From a checkpoint of a small transformer trained on Wikipedia.
Size: width 320, 5 heads of 64 (1 for keys and values), vocabulary 2082.
Architecture: RMSNorm before each block, rotary positions, untied embeddings, normalized queries and keys, capped logits.
Training: a variant of Adam for these matrices, 387M tokens, 5906 steps.
MLP neurons of a small language model. Each row is named by its layer, matrix (gate and up: input weights; down: output weights) and neuron, and shows model dimensions 0-191. Each number is 500 + 50 x the weight over its row's rms, rounded and kept within 0 to 999. Numbers have three digits each. A neuron's up and down rows have the sign that makes its largest values positive.
After each neuron's rows, "fires in" lists the words (lower case) most often at its 100 highest values on Wikipedia text that the model never trained on; "fires before" lists the tokens most often just after its 100 highest values on Wikipedia text that the model never trained on. A number after a token or word is its count.

L4.gate425:467425452483537499409506571514597442458456464410547520513418500459566563529404557473443536506453487492477595554487556372515503479492539501528492535464516469480592537470452542479540501489534608517546524495432526521459526452482472487474458464464544490451468563463455484576467506440531489549538470539473525478539504523498509542532448433448467450502435440450488482492554485405473506558520546487417437501482479491484470596401535540545567511475441562487593520467504552576459523382486446502516552392550490482578465419531405555524498440477559535544443469461486483417544443528479491374
L4.up425:515483574487542522447457475549508528520486548560514561484490480482612471426490513522495572577564579472552384464604492520590520551454530561503534442602524432499551444548440558482539481401483476501388475491523578414502598512544555463469475488507554564568425498453521465482452414534584483370525485456546497516459502596505479494546521480516537519535532472528521417511443567518500487593529513515504508526419562536535556442489495512519570521499460562572505605502446492499574581505431423508500465484494536578407493609489519505463537580468534499577503513484492420484454540565543534521
L4.down425:479561522487450454513500453433424508521478416479433479526433523487424519474531456531419479394522562516557532517526541475425516371557525482630446471433498438510458574532394474491568543504505489508527477524535538482382503433458457445433527546527473421444444580534526581459475494476477573362511441502480447494593449504432439454507471567489468469377475552541544527535535439546475496376504518476486531523521594556556449447486529537434598497515386470553474456517453552470548520461442528506456458527434450498616554462549472476524459493447438481468554533438464474473451442523553459516
fires in: "at" 53, "of" 36, "along" 7
fires before: "the " 47, "with " 5, "that " 4

L6.gate271:485523520537513507436484497538443591473503565412534447526381462621467608530465445551553558569548555476586409547461472436462486521418435485491551543516612434512595432443407475464559468436490497437449460509484493519551463555500520420506511538583535500536567536538518487476556534435440533489429580517513484477494571552402492466531420432467480473545464430582448524557559515461495431536574424506528512425400544405430502449491550459487528439552437466527424479456525505469530534423469591586578510553451549549629527575529447507512561551483507484489460543511489507440521457438489445472
L6.up271:526476431489490488423515575506601522515510503506524605467580486506523591422518515459496457443484583440574486520504491414556510511486534518514509468498553560488481479404545517464476486505483388538390520540518488499451591506463537485529592449536528399487557511467526526484578594510493430479465475446476438628504458474538507575514496569489426435452489474526562495527480469478489456560418599448540560538471452507528475588431486573535476563529395486537495558555463495492454570470462441484495491562430495500603442542534616482510541560505392430446500509437450505605442620486513523511
L6.down271:503515436532560505499374547482496479562491425439482483512480534558514540610571437501504411440487547525528500498459548508468486502515463550608514510440478472462495495480494563472490481522481509607549457529449449522474445515510436574571495437565494509452513546531474401479466528484473431605482513390543548423493421492563487474429465521436562439468492521635482427497440524465420527455501441451473485465469486557452460440544509565533385523455523568503407467507424407494511478554456459449502473459540555484556562437461460491417510525505533510512495457613560438488525572490426512445
fires in: "company" 25, "competition" 10, "companies" 8, "competitive" 4, "composed" 4, "composer" 4
fires before: "any " 21, "eti" 16, "et" 9, "os" 9, "an" 8

L7.gate618:501391511527489570560499495540437470471444497464545459563470562548512520477458530535527498531525552481517472441563606514503525401507506547511502554483485466432594544501564479441470485514433502429524503450507542532515562447487592488564488467520571549498585419494448451522500456527516482455580543410519517532547583449441534576454561347523550554539588466481475499562487508498557497497468441617502574582481433501497496445476469543562552538476468506476488568425410480457574552462579556489443432573478460521482534469452490577530563554457539587521529467577478456514493485526551497401
L7.up618:506475440520476437549529508565382537484456572488523554487471480561435478606526409471509395497471397528614546559470482530489557456502456563484407422607554486490484527457593546585418585499415483476506419444526463489512464491546501553517506433524524438534468508490528398511469432487521494433498421464520533582516536535473492452536510481385475546458433527525456433524477532515503457577456442474521469464517536470505476558449570566523480471464436456475549545430518476506410505551486493503428498522471461498489408545426449512587514552537527404513435445538462443462467554468499436487
L7.down618:470443594540469551528575488487552436423460513464520439515507537449507430432573579395535482495487532507479541428428468471498445456477475470512497528543480449536534612476609514565578434531538534645514537534483495476463460550436585543424593519507534534493550568409483448506491446559494550492405493535661522587530556533495521563542433415433486464547481505485533569420394595510520501532474515560480538476473462455447526505485557551522568477498499367576485480501476481505494456479576462524576495521511409516501599389602467478443461446510459472524641544505506442421465526534550547541
fires in: "joined" 16, "squadron" 15, "would" 14, "did" 8, "joining" 4, "ambassador" 4
fires before: "ed " 19, "r" 12, "ing " 8, "not " 7, "or " 4

L7.gate37:494527569574520498558553539503445494584566530571515514558564575574522503539577454560540581540523517502541463495491486446604502470539447468552530510480534567479601582445527436425505509469535522561490523494486537475584481521562487515471549471483486519500544514476530490441507536500435463462470469513427487583500525463439465461463547468424446540472553455481508528421452504419509420468436550529565506654555449437490564573551480500489579492508612457577449600476486487510435502437437431560463428451466495480530554425600512591559474560507589446583527561524576449429571496498461525495
L7.up37:510539452465446529544558599502445527548490508502481513530602479591539456543520498514456523449436465457553544517464453497526429487605496518484527525529547442539417448545449531597464576531506546453511468556485410469518504485517541581587427404540512468463471526568401540533489586445461526542392546525433555528486495457569546584524509466505475547552483515514530500569507510474584572441468454430498442537539539538547520461417491513479501515455538521441554543524520398563419509496469475511439464444554485438541499427454540534388539532438477547569560411534481438484488549448489403471
L7.down37:541506528526542493480436475428534435569437567520413468481510500353425503430474411375454566509607522552409446434433433522554420502499533541528518408489529484560499407460491491473608426434465582492441573398461489496511553417573456518437508488461473439497543546578462548435524441466412411509525518489562563490560468470479544595506479533465425564512516523568628430464488456490558476473553515477472487524509452507555450438448503517516528634488461509579513538433563430538428528459510472491504520490460534555546543491503471542495465467539449494440475499448444496413529532584552547425
fires in: "museum" 22, "music" 10, "europe" 9, "legion" 6, "musical" 5, "college" 4
fires before: "e" 30, "ic" 18, "e " 8, "ical " 5, "ion " 4, "is" 4

L6.gate198:521451442455489435451499498596458557398484523515461437524501539522510519547487477487545476480470502480480489524504483417499489532453555531555498539459542437506485479424529484548551509556550408524482439520486575410490572535423477454501481504477520529526447523523541446480505476461576383558548535471555609546583480518452432531525509472473446426525439462491414519539569549593441478547565599486567545477475428471456533430465442594478432573543618527437479371509548553547470530599523496499478466461498410541582450502401503468457507505422397443434589505563452475454490556462514499412
L6.up198:485589520589503404440374524561424490460480484466539440450460464473424561409454530421584481501434611456517481412557446500438497503497556447489586523484411526502452536443572519474544453543506590562459476493584480505504444523623530569456478592448607515617528534531583467526545490526428553559512528512420555429446526561547552399469531437428504526558521491477542409461455503514473488605541576431460528508431574449482456469480468475404476478487493515508479455514442509498508488518591497477471453502484511570444479438555438450518530596495483610544548505428559475521519586437470564545
L6.down198:548599446479522486429362501399458491559519467436486499409488458505546564548482483506463481562528481495476539476559490491489508468557508471622503491518527505573566469438472481509415465467535559482509520513527454544488545467493490566495389552561557569452503551453524531537438539501477560474463532493464583485516503543489501425458542487549544438473400503439461388520518465520487503564537573432607473440545582487495498500519636491458596538432527476598525513520466554538550481557482513505518544375506453558488592525500537553597431524502503577457500467458502416556458479485534586457
fires in: "along" 22, "on" 16, "down" 10, "off" 9, "candidate" 8, "located" 6
fires before: "the " 22, "with " 16, "ate " 8, "to " 6, "| " 6

L11.gate244:454447441482455501525567563424503445528516577460609500537444447488474486520539390536532499520405580484595508469466540467555545459467540467416437515467563439508561543457529478452583510481489354537438479403585460508466451457429510512563499496517460493468472480589542506410453444536527514538524536486663555570498522424520485517502505521463560519559572565507434509453532617457580566405482492512562513594489515598556475454430418541509535450462555481476549563425577419572455572518421578496452514541517515437488633503460614513410566493583519480482441509508498486517438433591479425543
L11.up244:520424471408464477462522481521463502585381542499525459408434575460526445563507577545514571494570464528452500504550560479553513492498570458510408567501504385457623474547438483498425439462541569463469568420492560487505570468429462560433439478531503454463458541517496512521510467504502499423512477442471543511503453568598459528541501531490421439505544473504523498502495465486458466396490500652486455531514531456586486495441482593514465545520488497458519452533449472585459420537523530507469535514470533464492586422434592516484507446461635478504482423437498549434450399512468494547
L11.down244:564482475522543492497490543461497512442546516465685481464572456537361364540490471482548573547549443415476536542495515517588503484478477544562514562418490484556552522505518426475512522416490548463583474488492535477510406481520447509456482524479538531543563466542477459421426455461483509541418380519549542544454462609590542526469463488461546480561507473483458446482520474510510383594517548484411511486467378406521414412524467502527506529501487531454587551501547528514382497451460454557535519548490547447539500516540448559558388397595594527532440542573452546504422410529481603462
fires in: "republican" 22, "democratic" 17, "republic" 7, "catholic" 5, "public" 4, "established" 4
fires before: "ican " 22, "atic " 16, "ic " 13, "ic" 9, "ym" 6

L5.gate535:493458436467505452569428456481486465528445485450466521520509497502549503454590532462478535452427434505529440430561469527423418487479419552504421519506515516596561606572530405593459493542590550477519504514432594532490453508514461413498498476543380464527535486539489452426559475373473504579562537451554563580491469413511520473460454605577511525562527494504474468481453559491538493532515594422454466509538478456468412456504460607445468415529609389461455548488471477449508476464581531443446435580469541500566468496562435487445548495419454536414555465439544442559501545485507498504
L5.up535:490419449495518515465493505523489555413444512501449516582442475501349491500443462476505558494463621527499472561444453568468438550431486469468485404507476472485603464464515456538450514607484405536498540456572466442523476455538438465486441552503569437491526418526513464563606468487461499531610514402451575491555492441587474483452525567516540486540478533516577510571499584457453573469566430460518489443454532505518446530481475513526542543529523457473482514496512481475565513515487523445492523461476425467544547577576419482386501530470544589589543468514481571560520535443453444531
L5.down535:514455497571459559517511486500555395428446517532437426509551515454476502514453495457445394588582533540547529476534494552475562527520505548496459555575513547582505425462442479582572510498575442471452473449491481454520493524376581480524553442449598570498532479531451447496524522460540479466537422433525455430536438480536530520512503484441457511586476531539516487470525434455405455500462473518479485556639540499519547532622420453414479567447476555582462488506461483454491580586552515511497522438384496460543446527540580510489524525458568515503570445500499562563520482538596437535
fires in: "such" 33, "so" 7, "species" 7, "sometimes" 6, "works" 6, "known" 4
fires before: "as " 34, "of " 10, "in " 5, "ical " 4

L8.gate633:534451508551419503554431510500567553470455519453479463387527523457546507478559548431487496554462379394532501497502503459630485475548445483495503529566475494506547558468522481409502518545469544599531487539430501511539673393583436488440528452485540501598567454534414463435511461453473580549435490582433574454575477482522451447400557532522501514579523589541490595465452603486508485522533601551532392519540493393501445523445503568483530553580536391573517456495506486499460542468482455437512439555467461433479517517433515549467492597532551488451572532524574431498506474493496473506
L8.up633:500516442444443523389485462485473502500561466617434489415486442473580458477437403518496553550479535452492500503531463445541473445575504560494452428482479508528430469495502524467437597523487519584510554512490475510503592474510543476381403522426516441459502557485539458487520565459560559488502517531428486530489442438480500498516529498541485529400504595550520427526360449471525479457548500452463426618573478438509490542589426567474519505514450557498550543502467554480552490495508508495484486566474461568490496540570499511452504511480426554563535492478461606486496568458542558470
L8.down633:506651530452509472448541538477475529646478545522458573543499493541482573507463502389448551447507549502439503466529503565457424511559516593388490489513531569539475472501451473384458477504495548498459531533522475442474414469534490433539575545398455437482509466619503544446507498439457559546542539544530483454525547455592561457459392446505452552495599566455542505443490466555581525477456508449471530485505532466523518488503499481505399421561539439536533506416629463476556407533520453537469584461539440539444437497472464458479437505465413499499592508518530482499544508448479562492
fires in: "museum" 22, "music" 10, "inscription" 6, "musical" 5, "musician" 4, "boxscore" 4
fires before: "e" 25, "ic" 18, "ri" 8, "ore " 7, "ical " 5

L7.gate19:461517486486507480532493608561432432577474569475379488540496440494533545531452449470514433535445419449529531435528516477557504537504544469435390486455485405474548457528428512422521474533487572415509541584580457499501428521478446428502481474518487563517526480504530483443515490477488460492513416507578567500451481497469449480456483456385427405514449511493412486554573454456492497499536485455630518496423458477534467433456581554518575568496497489426422464524509468517454391519436508593525534476433526513504558480499541508410555559434432562559613582477548569520387574479540446543
L7.up19:435513560498534534485585541492463521547451486563499533507514474520612493543561540496495527572452439477575508525554374478477475503498493447509396550484475527477461515517516491571413548460526564556506456552552540528590427393513545490445534440504570493472410516535540574583509514444541572569490498529401444511472500571473443505412472447536527479468529463504597551497516551479545484375427430619482488521455458471501576469486555637352446490554528491522510510586580532493589423501543565471400469567436446440458493496546459478492413474575435517463454482533473502547514483565493427506
L7.down19:496577499451476490528453463496495518474501455431539465471511531504533457469553464493490515528554508551479455531559538379537491581454525624554523504454555525468550634438532531506580544470517543443557460385475523460409518605493503638468560507529458464491549518507487490405534434465512541466397416487510560450512487619459544536554448542524513543530424489436443479541543558538428537559499446619543474476505433516469409531508474524532511553460513446533521481503434509635446662422480478398597433425604423522468556526510450536502545480447540471475465391426429492495525471443520493456
fires in: "republican" 21, "village" 18, "economic" 5, "opinion" 5, "population" 5
fires before: "ican " 20, "age " 17, "ic " 9, "age" 5, "atic " 5

L2.gate376:435379559571532456361433428568436503515430550537604538504520410544569484417515446451512502603439548514475381424511444454553481501522495497396586444411440572538510462565513476575482430481456443497557414462554491522503453502467505467557431512595404494499449492487447470510444414509545434422442568492443567462511520576465486521484435394574400434394494530452449454532474468431551486560531603482579536467539491517545524406462448471498482491523530534534543522435475503543477513512577432508445491507466457541550423485534409433478548454563519462532593481574432474503519467484542535510
L2.up376:421429547410471520567488500499557408573538459543512506496526492501505454469578492458571461468423404549573437612499472553558426476488479491573471539493470459503503615503491524550530560544469545509502499575488469604558565535511479515514445507606460556404504562525516521458457532575494470478576521410428452552516526496599533590548508480585508489458531521476485467491547576602418569446495432519464524416469527522573466495545407494370501514500466548531453462544502551546534554413472489480522440480474474524547571434555412463479466572501538523481471511491437531513528450475455483452
L2.down376:462542496469530520532434524504447445447514524543439533487533478521499546463501456451531398442476525449560467508454496493503433482499547580606614512405540436475471526395478518545500535486506523497555530395520497545518427571407484508453518403559637529507636551516515591589506456515475489434444475461485468465512487520505504465388488509496491408478499485641365438463519546539528521485419470478422458536571470444426455554494490538505519534522578561545454537480456473533530585531379464516529528538493540431521449473541545494499583461485494460432493455521542467555481522450500514528
fires in: "company" 21, "competition" 10, "companies" 8, "competed" 7, "composer" 6, "composed" 6
fires before: "any " 18, "eti" 16, "os" 13, "an" 8, "et" 6